From a checkpoint of a small transformer trained on Wikipedia: vocabulary 512, no biases in attention or MLP.
MLP neurons of a small language model. Each row is named by its layer, matrix (gate and up: input weights) and neuron, and shows model dimensions 32-127. Each number is 128 + 24 x the weight over its row's rms, rounded and kept within 0 to 255. Numbers have three digits each. A neuron's up and down rows have the sign that makes its largest values positive.
After each neuron's rows, "fires on" lists the tokens most often at its 100 highest values on Wikipedia text that the model never trained on.

L3.gate562:147125145170123146093167149119140115106120156091128158130172099124131146163160127143101123118145110132105166127171152117107127132140130093103154121144132139114104113101110181162117145144096133124173077147134154159098151123133115194108164104166113148161173125100108163127095156154121137130
L3.up562:106107117136129082105121116138143122110159089077101126150148132140104114136111179141103130101162154132159100140144151098101130139116111128124146168105135061142146096145138147085142116117117122127118165210110127159122126136190106107155135145111116140124122144105125178074112127145142123085
fires on: " re", " pro"

L3.gate242:114129134101107092151139150134161137120114139135145118133105120145104114095132105133112117144107091119150110113177138133139138109106100119120085129162120100142149107158113107098159132149136092145126149116143143162090094128198126134119148112154161149166094136104156123157118166137177140125
L3.up242:108092122102115085154146159132133128104133111115084144138091133099140154170124161109103123178075116122112127114133099106166128143094143126121106122140141145125162131125130122105143140167132147111095134155110112132125151143152112078136142115150112143102135091173146097122129142150121123165
fires on: "h", "=", "==", "an"

L3.gate649:115089120148103114080126166117118158145138106098115162105163120168120115113129120142124116085135134156111096119167093158119160102136130141147138141115080113132137151078159168140121120147143162107096120150158149147129075109152079102113125126150102134132197137095090126098146115126175145119
L3.up649:108109117101117147119112145155161144151139093135099149133141137113115142105120122151142072132142167125098114163111126141091146172122152136085155137099147121136137087089120136132109133125107123116166143154175149110116115122110083141144169149147108094115157152113089136132164169125132140139
fires on: "n", "th", "ber", "ar", "al"

L3.gate76:098175079132133133149129133124153096136141129130149126097121147113091072105109117118103164111097125075110110134143161158086120161123104122125171125120158132110118123112113125129141135126120099151113110107106123135131180103121118130125133130114141120114119136130115100125144173134141103121
L3.up76:149141108104146131160171129106122122148132121110143134137144135184141164105127166096114161118110116121130140126144165125151119120096102112113122099187113151106166115127144155142151143132106103133114154132118102139125114080138113121117145084126120157143126159087120093149117122135097121136
fires on: "e", "iv", "en", "un", "ot"

L3.gate287:134138115108092146118125108099135121117101093100128152125140118149133119132078112075105101131113080129177121089140130141158071129134181126121096120147126145084076114100123137153141088157097136137073135187126166130132100132145126119083096168128064145119135144095149121096099117129158151112
L3.up287:167091115143100131116119144153115134122113175161133172134135115112101128178113136112122139149131161129137141110137109136090138135151144142095141106100111123119138157101131123087079120186142129092134197080122137117162083113099109138130154111158144123127159135124092170152158088154132162151
fires on: "th", "ic", "5", "10", "y", "t"

L3.gate561:145109125134112083089142121122135116108150161080140144163144113143126122104126149119121128141112073099114142146111144112089109149087087104158127171112096141165066151162137151130136082135135156090173117142138154152110122131174106134122185111113153137150158104115127145121151148137154107107
L3.up561:153100163146089146109177126141108138102105131103150144166124109084090128100137153109122126122168128128132144131132132133099106157083100117108125136142082115151148116132130120142103136142154099140124136139111139147101134139183136148145164121157110154095184105110143145155162144160119127077
fires on: " re"

L3.gate376:140132075107131135146135131119159107116137143158096146150100162071097109126153100068126150115093126132137111143129132123122106133147121102122101122087170145130134168160136104126140086137168084093085151138128095147133163148132129115126150121098116131117138098140106107115139106143140127084
L3.up376:158107115078117121137143181112155147109193143110087146138104141146139071143092086068147108132095132112147154089126156110116118105164110139110111153096138151144144078139115138130130114150152120108096120117158115122163124115117143156124158133115160110155134137119131163133118108149174156124
fires on: " V", " v", "V"

L3.gate354:125152109148125168111143120104169115107135085127132097101159144137123113109124124099088155142101117079130166118123166125121145122128121126159100154105080110160101111194161092170137129132147114110059135172146159134135146124110158143136114135154112144170137162123104132130104117121140152048
L3.up354:102153115162087170092122149143159170107155139074108143081154149142111135143140151155123166146141147085109162122111108126106103162109097124127139151089083129136163102127125151134143117129146102124083126136100164094130098147098163175150156147112206124128115108142129119101148139143148102107
fires on: "en", " as", "ant", "us", "ic", "ist"

L3.gate652:147179139151142108120159144128142083095128129153115083186088155144159149145118120137129101093120165065113145129112146088098161134132115138114132164183117093123121128167192102142157152194130137090093117112120118158112125142149109103138114111111151164112120112143117135114170118125158121151
L3.up652:138141141140151146132123137138130092087156134139117108131134154120140144110084089111113129056105121119149152172149153117091077143111120156131111129121076114100122112135110174151152137132072166127076107109178105101074094109138141108118123138119157146124123087167086133114090115130158108139
fires on: "id", "en"

L3.gate19:112133125132082139124167094168111078091152138130131142128136122103155152178101125106118166168120124152128112121107167102137104140107109174124154121131091156132135138164102126156163111148109109176128089135133086097098112142137150097100141138134139136164101114121130131106129130164152105134
L3.up19:101113132153126099131152107172118149086106114130120100100116102173106143150104109113107104143140133126068118095143127176110107130126122119158130159127080111127158150123110113179119163120113136119153121125176124090133104132130112152059071132158159128116152143141089165170145087159106139144
fires on: "he", "ul", "t", "i", "il"

L3.gate153:098129094143125121162114109105122085116103097138174104126075131129152101107129134144113144137069099088142150175124122110127151099124152149178072107134111089106122158143135107154143117135160122137059125150137096167108107142176122096116113150159129105085089116126102105143127162136156053156
L3.up153:114168118122167097075092094124121106166098128126129107146130128137094088087119154095130123111124124099121107126129152171109130119096138137171130094156121120103089161148152086168121138116117102148133145133145090112119134130119126137086159145161078080125096087127152133143090115118121144179
fires on: "er", "*"

L3.gate505:141184116123123153145124130089154114112151128140107123119162125119156162167139174152082146113131130133157096165121147137120157125089103112127121090140114133122104129157126108157141143153122120148154066156103137125134112166139177132112121145122138130149101133119126126126070110141136107135
L3.up505:136118126092168120130146118147090124143106143119125144158153065128074106105109123131161089129091115124129143110111141129119119149109130111123145136075143125077104083103147134103114147125160123119076149104137130124128140121089153107150128144092147116156132158136146106158154100121142112108
fires on: "8", "iv", "9"

L3.gate310:154146091138074142136155137133114094135132098121109113116140126150113116152108119098108112146129091119103127131139122111090114125113085090084134105118104125110099142154170110154118168178133108120174099123127131113137128150132092141085132163135158130177154140083135102079104115147166126120
L3.up310:088163139160131119108143089136109144142084136161122123095129160155108154111126168113135149144113125101126128098119182128121141076136109131151130161124107162127147151145136150154135132131071113139129118122154139150131150159112121108102076115168133124145111142117147113158094145131099115076
fires on: "en", "m", "ul", "U", "i", "E"

L3.gate537:120135097135110137053105133108151108143116109115143137123157155107135183114115122152092070140155136103126116158101133134105099116115140113119126144073146139169125153113148131090156100131108144111109165152131090125108102149133126159098127078136097094130151153135107118129142105121187072131
L3.up537:114152132156153106106109133138098126081149124096147119178117107087141170138148125100131141110144151088138107135123124101085157147108114099127136116095109113100113138143115103121118146167126125081141139161164169103170163150110139133114090135138102090108152123173146163113153154114129111185
fires on: "ut", "id", "+", "al", "us", "x"

L3.gate196:163112090133139144078113119145171130140139131126144116102130127135129125148119102124098089116146153134117153123095109137174128123130106131165140129135147149171120116168172119107172133125136173088098130112129098122165142177143078105122162099155140121103136068120127166088130179143132121148
L3.up196:113134135140157149092148123104120123134098157138150088152119104158108148142125124146158120107112145081119116094107157157122115159145103126143156120127135120117085107117125141155105104127089160120131133118104140145150123112084123135124143159158101128161157120123162126102138117119158166129
fires on: "e", "or", "n", "an", "th", ","

L3.gate210:136137124108104174147114140128095129130142166134082112147098162106175106121138115117096177117135123141095096110182153107087122128123150139107085098124093101075108115148155127174071102149145154139114095142136139164157098140102172130126111128110104089112137117120144106150144160158130128161
L3.up210:151130111115104122118115121129141125124158114068088135077170142164084153136127149146103120172120132118154144088163123135081119106131148142113149179114134138111167137113145110101116136131164162180131147137132123117140096118148131139089140088109149126145134131169166149110133118165104134051
fires on: "is", " v", "ap", "ad", "it"

L3.gate292:140141089141097112159101154108152106108109134179129105140105110113144088089128130094112105104117107142155119149131115171143125129157117127163133138159125121105116155095117082135148155170122085104147076130142149155166166152159135122141119094064144149103130112143084155114143146151171136160
L3.up292:161162118142092107125128147130092160138116092159096091178142117123112097103155142099116184102114130155161126137136135140147138107152097135117134103129134128104082133109097114109145149177106130120106140099142129133116163135123081115115175071104106146141144085113107124124132128091172147136
fires on: "x", "e", "el", "le", "ack", "od"

L3.gate650:112171138135154100113159170143089106119124137138159139146117124140138102100136102106113157091094108151144127121171138142126111152091136130096126130139106103117096118144152152161128124125110095138108127133107149134095121114143139109088084169126131149122129165106083135100100153153116142147
L3.up650:166150101111112082159128107122141149128141144145139127148105135192125121113135120131153198115129147100107157143140101124165107118126163170125169126158146104140145102127093112081130147107132139152121206086106104088155180153115059167112100152170131147121107143129095131097113152111111131127
fires on: "ag", ".", "a", "it", "z", "k"

L3.gate223:151152125127115127092073165090125127107174106105085117151152121121111084126144085117106094084140077151142163139151145111113152073115113141124107134129113146133095129134112120125146162139119175124153155113129168178125086138103160205127138183117115116151120139112133168158171136155150157156
L3.up223:127129154153108136118120169116111106136161133105118123103099163151140077132131150126119111092084099124112138148119103113168148088112139140119090119166143169085086114099089118149101123117129131104087078094123146126134119124151136159109143125124145149144127126151113167119118107133123129135
fires on: "ed", "w", " |\n", "\n", "ent"

L3.gate500:146104141111135137137136127137098104102148086128159118131155086131148089163134071121102137078123125126155133147158092144127151098135144109140096076140130100138133125149104116099129146132132124130117105135132126122125112109137082098135121191132137117136127117091108131139132122165166105115
L3.up500:103120133147157133142114151126127112129150127174177120133106126118134156147112124123133134129133082185175125131107175130146110120135095120130085147174161128120133142119116128112084106095091136152136165120128178116161148117163104092099123136135128120123087118123139158146094103171103101111
fires on: "re", "ord", "as", "us", "ess"

L3.gate369:156107066125127096126143151105116123089170130139090161128130160110119117150115115124112137143090132139134108101121132170135138100110148125121121109159127120114122138099102189128130152182120137090114144154136139110111123165122126107114161125149147124135082175121104130169120138115169133117
L3.up369:121138099094075147121137154105101159129136115101063101134097158118131150148104125107124159089115155121126088130134089186143094141127121127133124115092141095125153076117100166120142101109172129110096123112144082140130116100119149137140169095130122165146138153168125087143086149130153129128
fires on: "ov", "ed", "p", "k", "an"

L3.gate687:120127123152102132103136158109145111092153082115124129078073161114113101134093092120064153087126108121127085155111100156129105119142133101130117095156123091109105119143129132131098110113094126135101096133106154156072172116146141107108120139139094165131097109115088091131130108139142133136
L3.up687:107097161116115119097154156100142123136139137140092089123122152076094123109146110146115114129119090111098088099163133133114151137109126137145137119130133100120080132172128168116122101173107139102149160102117113105100162128139104137142104156143076068084151117143138126096177109131148142131
fires on: " is", " was", "\n", "ter"

L3.gate682:135145145131123129094093176116120091140129116165153136164121125159134122136090088109092154139136126101124133107130113170093096144130118118138084107150127139084152099134111115106135128147103147151072125113131144088123094172126129157106094113171119168132124102075127142139141116171131127119
L3.up682:167132087094086088123143155120122133135144141146143130157126187087109126114143079156130145130095115150091130104137167149126112143106112169088104138134166114119123086101099097122107128157100116140163198135130168116148107162129131168115130124176150123151127119143158129128138136142133111133
fires on: "ain", "a", "um", "ac", "ag", "ip"

L3.gate355:113153117080095136107151153120106099127154151142074136105131085130097116103078125130106104099132135125153071109144140166098118103155120155130093145113132125166093139108122136131127128132113117120102120159109136121082110150162111164128131142105075116158139170104134105136124185119197142095
L3.up355:100076168118086111096149123096098112111103113123073132111120114137135119126161126102089110112115138122084126141116124097119137142132110129113078092140140141128094117141112114150111155102173120130098159112142097119170156136133096121142085156159081132129166156125187122153103153122119141136
fires on: "k", "all", "igh", "=", "ound", "an"

L3.gate192:128135130142146089110126139083099118102152098115072124146146122123113136136112156142134172129084135121132138122132207168108175089143136107103157124106126123136130126146133093144122128129133169120118148169095137099183135110089142101125180136123153112133107154149152119130156122173117102160
L3.up192:105147140111128104166144117129158145094115151160130162122136070135143110097132154166127095156112120123085100104151132144140158075070107089126123075130083128103133123112120089147161170101133138147103124153139140086162091156171101133097148116111161159141147173101123172133167156138126106099
fires on: "it", "ul", "in", "u", "et"

L3.gate626:126188141133110118086122153091141136089142137127130129111130139123130112159109149109112145065143139149150133107120110137171133124135101096103066126153072108121112130121156128179123126125159148102111087119106113137150131115140180140131135166105104129124119138107098143155096134139127145136
L3.up626:196117166152098173087098122117118135103161134136138163133184170165121132146127157154118147099129172154156130106085110119129095141123089130137097153165073090149098135143158105115158119101151133121123134122139155133143109136127094138114173122117118138124111111115142154151093106144150136115
fires on: "ant", "ent", "at"

L3.gate545:120096106141140170117098076132089104093118098121184151101101127118118100143089117095121122107108131115152132093127141132096106136144122124132125066131099135126104128167129124099128109112099147140107123132148114118092113156135175093100121170101156153147141130125100104179103120137134137105
L3.up545:090130151129146119148082086095116114124138070162148138106132130121158129155114126070150182137105146121095138125110168122090154131171128099142131109143112193120108185162121137127133121103080161121122134130098129124090143116106170142113136118132098114153130148144130119144121126141095120108
fires on: "ver", "t", "om", "et", "im", "ion"

L3.gate92:125154090092120139113126107134155106095126176087126118107094137144149118149117110120130140125101093137130132155125136181111144139150134100116116126151144107089140091116120093098132112122145143159092138152188108139119123123135090078106150091074087103159122138161152114114066143153138107120
L3.up92:150123104109118133092142124132135171100156149110114123115148162111139147119124123133135102123102141153096139118124182144153085157163079094127130157081141109136120102145128106117124174140146142096082140097144118158139126123134105144100154089117131144168121171156140132139152132146106140095
fires on: " v"

L3.gate161:143133116153150140137134161137138098134131117129151110100134152132140079157109119149110147125164112132147111156144133151123163127147139103181144141189137124088087131112159108132158150118077080142104125137133127136132138121100099097117156097132114165126093133120118124099144125137122136156
L3.up161:124150153141157122193127119098171128113144097119108097161103117122144163112174136141123144120109153113108171138123104112141148145105152102139121106145183102133139099158128116147116112114136112120129079142163105079092087119114134089103163166143101118066121116134141108128158147108081159131
fires on: "ch", "on", "t", "ist", "or"

L3.gate580:094128098107167080141141095102149122104131117111156124085130090100132128130161110101116180109100120085124070148161117154120132127081139117158127070111085131126110154155129092150097110131129144133124114107125148147120160122157125113081147119133118130109094125147128072098146110121112118116
L3.up580:109105092109162094148136105180111093165083123163141156154153155112090119125126139132121187112138115108167087114111113135098125168106101132159150134134090143140111082117174128133113112129122130140114113105100138112109140079118115135098114127145127098117139155151139148119147109141108118122
fires on: "z", "le", "x", "qu"

L3.gate624:175154127134112139112121147121153124128140134156101108146189123118084077140151079159120149117152092120101131159132132160104176130135086120110141122140163149135122097103147117152114143165128153106141077127101108157119117182136122106158114145144146146139112063160128140105162151124115133113
L3.up624:172149140162129078138131109139120121140126122144147149129139154137099171127126126078114115119164124133131171124104133136141160104140081160138146143169146102128098138115148151167143177161069158126168090097124111143161082117135125122113160136152152115113097056103078113147123116137097150097
fires on: " se", "e", "if"

L3.gate698:115125132092113139133068165143165124105126154137138131152129156118127134143135095120099163099114084136132103121104105161138105120112092124128143142117142127095123160108125096167148108168088165106114128148140158122103137144116112122090123108115133127155131099182118131126118118161128120148
L3.up698:091135160126095156112089142094198090162151146112129105126112141126095112123103105141137119098120090100109121128124137137119120140074099116095169124103107086113092120098128108167133116187094167109143145121137143107118101181118154126112133183122103122109106109141142157133133143142130137117
fires on: "\n", ")\n", " |\n"

L3.gate509:152155106146122102136123098163117107095144124060107128106167136122135134179102141120119121107146120140154152102138133106131105155087108093151138130113104130114102102115103126184139128141124112131152133157129113106120115138110121098064130130145135066129110167177090143173129100171158148118
L3.up509:097087150161089126169103143103143102115104148088125153103112125156156194153093112121125140142130121157179100079099097150139111149090149123104104101140130091120120132115140140107115124135100133157116134165126174138144090143119095130098136127140160140103126147125119145112111084138129147151
fires on: "t", "b", "th"

L3.gate271:102162123125081158112132107127091084156147088129078180127179107117111096125097104150106140114142120079141108112143167083090169137131123131122112131142122130106141095118134147116123113133161117098126158144124126119101112146120088116133152111108090109079124156098127140123103158103171161092
L3.up271:143132138132112155147135154128119112143151124124140124141115130139121093106139106142156117136148104119126142153130122096132154140152144122121147159126205133180125144121109150141134098105155127133155132140161115090116115136153149099099154154123127138112136123124150108105142152118136107127
fires on: " |", ".", "ith"

L3.gate155:117148068092105170123161144159131116091159107144106129088078117104135116124100138122087136111147112120103123110109163153086138113116125164106142144153109125130126134176131160193134147100135150145074106167166097138152122165139130113090093139086121154143132096112109144134141183118132135100
L3.up155:145140131116136097155132073102117151116118132135112147128109128187127142132127152139101157126157148107088159100124108128100129115107113097118156118107111143115107114121159119102129093100110150086135113128147108102144146107099085096136109175078108112149118126118097143180175120113137124150
fires on: "ak", "it", "z", "at", "id"

L3.gate291:133142076134092153112097118110129112092146141151141153120096164133092086127119143083121110134147088096105129083127149141147123106116145154147089146086109162132126155122117106159125116147150153151113099159131110107125104146111130150140083108123112114154125161144120120105105105124138178122
L3.up291:105144146068134159107097084118123104146114109131108138179112116117137132122083116055115112158112104108186102106192143122094155113109134127151098108141178125123074131137159062128165129172164145136103145111138097145119140136137141138125109100156092158109141166138151095100119162123147157123
fires on: " |", "er", "ed", "k", "ou", "*"

L3.gate138:171156127153137106154140149161119137154117097109122128160151164161130110122126115191118135115112154144113145177146111174137115103130114116134184097158140129121171102134112098114143103122140145125120074135166091153133120148162116122154140117097149134118118120144117137172145159153140093102
L3.up138:115160140149135109173132131107118132094169117153151157100143130082125129147118148140118133149105167092112136152098116133145122116100106106103129104118142130114120127149135107145110153095148135138122115113141142134144134071153148136144100121156146142104131119136137158125179112104104107156
fires on: "ver", "ist", "in", "ic", "et", "ad"

L3.gate464:106158147142127140099099118140073128138098156152146155124145088124146157139171137143081132110158136145153108114119126152124132050127100131133113134124098126144132167124133180131130147160108161108154132135118136148113146102060097141090125130137157129126102136086147119110108151121123097119
L3.up464:125105148095125131164081140134166160114123139127144124151129113137165140127118110104127171113138152115168086071104142098114108134170112121180102109095180113088100184123100131123104104153147133083105129121189173109156130137077160156119106142140145108124155160122103124157129142166166098152
fires on: "ut"

L3.gate100:135158120127152164139145174123118119102116112152114110117082102127186132087100093112094124086147107110124112121052141147084126141150138103147136150140104115125097128129098090146164134159196158134091122114115118137080116149164151132101121106081086146143143122168088146136162110125146123147
L3.up100:116142145149124181130154122137155117114143099145126153113107167138167164114105130107117121133158140121131117126087144121110129096137119123075110098140105069080100129091115145121151111144140091121120106116090135115134165146114108138096109132120110132130160104148133145109098148095166134113
fires on: "id"

L3.gate519:179169143099144094105109142144131116071130126139104085161105136151157128166112139090124111100153159110136115141126137087148184155119151155164132117127104154127106136134143106132183138148119146103120163185116101146130114159146111110150125144143130174112130138098097133133137119133111135123
L3.up519:160151105087122109157079144114111114098119166169101131133119133119080111157124171105138137120130135098129130125154089111117134171153135137167071083092158102119134093105095096113126133170135135089131139135158092121081152155108137102149131129168124128120172157154082161132107138103168124162
fires on: "ow", "ie", "n", "id", "on", "ong"

L3.gate633:111168109107093141156092122083100118103145160173141108141120145113099122118117119087138145158084115133131113126154165124122173119112095097180103090104122130129124151151130142129153141147105146132174116105149155132106113153125132095106107153136102144138130137153114147190069143160145149135
L3.up633:150121101140136136146113132117174129149152151103110112116134145133155099109097152137147120159133095108139127120173136108131158102098105104122175141107122132145120123122165154152122123110134132129165127124129151104116113151138125107122123124111131099147145122165109159151115118154097112132
fires on: "ov", "ion", "t", "e"

L3.gate349:093173107128109140149138169169152110149116071146173143099155086149131107138107123121094116093110129133133118097134121147106098143164162123144130160105137144116068148104174103174105136189122166143131119133114140129125125145161097108099094124199104151101123133073124072140123161149141114149
L3.up349:131114118153094108170118142175145138107138069155149106141131094175154112101136078165111134117149103127118156104143149147125120108143182120141150125128120148121109129118132097117122114169112160187131114119151101127157094135113113092112130111133100129099125104123163077084163148128100083146
fires on: "in", "x", "ver", "ric", "ce", "g"

L3.gate326:091164158162136100091119155125081125130120129141148112121157121106114090158132087132102131119128141106141101149115121115111162130136135115125136112140109142110101120134122132137124084090116186137135122158117120106108124127117153145151159129091113185113143077131131099118132110158115102106
L3.up326:113093117119149130136083135142110121135125152126117127115100146111135137143128115115120169106153119117090110164149135104135135132133113097140137145120131151121142121117082102144167115110145132093089108115100130113185122119139147149113159158107133150113135080118122076125126166156123101092
fires on: "ew", "ord", "ent", "ion", "im"

L3.gate193:140139085113143193135121126105141136141114151148127139101156114116151064151109145119122118157071103158137060126149139114164137106103115097142154101104101139112117106149099164099137150131118122128148109156167084119128121152124125094096139085147138132111131151111119131157141112129118118120
L3.up193:156103113122150146158157151109169131144141151169125069119132109112132093171091113145138166154136148127132095187100091125140138151103117108115174069119158122104123073151128121076132128142153057133154143096161128085159130116130130116128141129133096147141121114135120156145125178132115116114
fires on: "i", "e", "k", "un", "y", "ov"

L3.gate70:095120149150100127097100111140101142100141115094145139142145160107129132112120134149116104068155157129125084147122148096155087157115111147123092077109126096115125142147179137120118115095153108123141099166154124136139118155128163088147133102113154170112123069105117102089100150101100113119
L3.up70:078129136157152148097130160103157129146171136118092135129143125099091148118119175133140102152118154144143164145083111154130128131152152137168120168136103167162160128130099127105153091133135140140137136099147082136114110115134131105100146119082138119139103086117125116164090147114160123110
fires on: "ent", "ant", "ing"

L3.gate683:100155130139133083136126137130130097109121108145116134173105080135127110156095076141120135087124138114102158128108129124112090123143164145119122123155161144116133157106115077157134107154117127142133126165183132126134106168124110107087123113095137133120116099129141121150103143130162130133
L3.up683:103125121137203165180097149152120117108117135144102100137104140060143117154131126108120107092087154126135122150109140148091117106162134165082115146124124144094105170143126102173090140122125131145132155128103157115127125097113129125126132123134152140082123093179141105129159139153152091145
fires on: "ter", "av", "ol", "l", "el", "ish"

L3.gate583:121135145157120112107152167167102130156149107164101180151142141145083113112140144136140151131118122133148123134109140078109153094114127156129166155106148165151131162134114124106140090095117122107159121159124114072065119156139117162151137142107124146157108160118129092110126127115162067148
L3.up583:123142115135144083186116087096145154092070129101142132158083132142151144134132149119126102116157175155132094132127118157121108162130129108138071079104141140126140137099120149153110120150139055130141080144135135133117126136134144119171139172139106129095156113073151148144173139121113134114
fires on: "19", "-", "2", " ", "–"

L3.gate178:106190145113077135155128119100156119068157127099137118151144130133078149159094116137097123161154129137112145098136184137134074146073126110168102146128115138108124086102115119154102155121122127121143116131127119141119132120138137087111133147144184122121112119112119131123121149146169178159
L3.up178:142105178107125119125103095123103156106067147137100142114113124130148116142082129086127125155109102141151137111131149110105146106135115119100135093143119159112129105121129127107112126168105123116174135135118109131152092108133138124135135125117107145089105165147133179122102149098122156082
fires on: "s", " |\n", "is", "se"

L3.gate666:174127108143140143102128163070096147151081141132098126158105134144107141164115163128115125124162124168163163135130081177135091127097148122129144134116099139123135127132099186111121123153107101117145130094116109099102093142146106173143137157091117116141153139130118103183150132112164091125
L3.up666:165154105166131134089128128106141111151132142137107078112146129141105119130143100180137118188107168152129158175149152187097159161161164152146131134137091116120139116112095149097098162129175111108082110125124121141113129124120129142135135137158127159148120164151106153126146140094158164129
fires on: "k", "ew", "o", "ov", "ing"

L3.gate273:155147118125095154070118148160133138146124123164099143153138166066115102118120129112130156092089116150153091158150184133132117128091126125122115116132134153137139113117159123126115104152124128146109146139133098139105148166116082131090116116115117161143159118142146083156151161136098147133
L3.up273:143159114138109148149137098122156111147156140124087142170115121153131149103119145139123101110106077130123154106115129115116153141107148139063134148110093096166139129157142108123083104096140137097162137101092124109172114161143130126128113161104101124090115082151118125128160166107149174100
fires on: "og", "==\n", "if", "or"

L3.gate546:122146113137104146128105087113142122140160110126132170128127146140129148152112115110145149125093131131091164146142151105118102113140127140111122101118131088116137107137109119115122109120132156145143180145145157171138136146140105181113177105128094131118121094136098113151134137131120112160
L3.up546:131146149126103170173152133092160114109113119092103141135119136121118167110147103126151164101131124096146166141133137100093181107130122137115133129134127110073099119128108114122131114108113111173120130151141188136111103102111126119142153159122109084108140130145143137158102151120179092095
fires on: ".", "ct"

L3.gate452:105174105134112107128101121122094091139147107129083115144142148156129139132121147102122112086063148124131128160108130175059116102125152146109102123134101113074128113136137108143171114150153186158136096118155154165113113152094143163110124192101125148131087133138092143120123160107131105131
L3.up452:127105120184162166132117123125118135200132122137092117147142076152126152127172173109121128142149127160163084133151129117133136127138165149096080131153140152154147147144134085153148111126159099131137165160104155122140114144150131084123140123096114158119125090113171125085122142103102149140
fires on: "all", "ed", "ing", "el", "ter", "ard"

L3.gate348:128175121113123112077101119105136135087148134145148110132196168108109120165142153113133135123126099113117143117110123130174107156115142116133109156129077119160114103137153158147128130119119134149138121131169100142168116143119132111162133124168079117124134133115076128117174160129071063136
L3.up348:137136125091151128148144088121125110163108127113159125137150107130161146135119050180108142123165166110105160109152139127109124171109121103131113114124151141129132122148116071101104163161099124139126149126137162128095101098149120131162125116146146105113136108110107114142160135154158132115
fires on: " for", " as", "."

L3.gate531:107116154133113113112148164133094122138104148120159120134119118165155144117083077109134102139144116143112106153141092126116152130121145082140120096145113188137144166085166182123146142126105173139132069107115108114124089133087142106108149123124124172116136064139091122081116151134143106131
L3.up531:125094113151083133150160191129150132177116146136143053164132133135114141134136144108137118100118178128118125158111130154108166150139189145143163150108143104134154109142125134139084121130122108127177084115133133100181149122138140129148115136142069142195158094148126117137142145124104162140
fires on: "n", "al", "e", "id"

L3.gate616:169170125127169136131140163079120089138131164137071108151138121143108128158126132124121140126139107109140118134145123122108119103111154081130124133147133176142125176100121095109196135167083130106125152117096118125139125118099120152132146081086100137144077124130122074158151125137172090122
L3.up616:077134126129112125133117169138097127143142148094134160103110130107146143094145082090123117135115113130112151134113081156119062111124156143114096119160145111150126133129116113109122123147191129152121129121138106159112106130150133114146158126140142201116098117174127144065158101106085165199
fires on: "t", "ort", "ch", "f", "ant", "ess"

L3.gate34:146168107104130139117165123130114101151127102115147125182136131112069137102121112102164141119105114106108168134164137119119157106155114142123132166141112098116138120122118125163125070112130110098100175099137121116143096166139117117133096105155101104150144122116124156132123098094139144118
L3.up34:153158108137146124089138135159125138153120094092133135152137109136081108120142091117145108124099143130105138147173120122104136085155088138141093156143131100101103143151108137165157112116115138091105148093131115130148094130118128110148089158158115113144114146102097131127094126105105121126
fires on: " |"

L3.gate218:136115119155085130127088178124071122117157139106142105180142148169077150130116116112105145119080143115104123131106155136103142155099113159145148176100121153093130145120104139113132158113135100169115134106158147141155139116126112159124127130132094103142081122149111137150131129138163108153
L3.up218:161089116141127096113117093159133145125115137167132151108094150118119141110075131140134179140117166137156138156101096128089131140122135137158140089092112121138137185121124151120128082155149143115124124094117110121113082125134129086115102124151132142124207129169081126145119136099124116121
fires on: "ly", "$", "ue", "et", "og", "ber"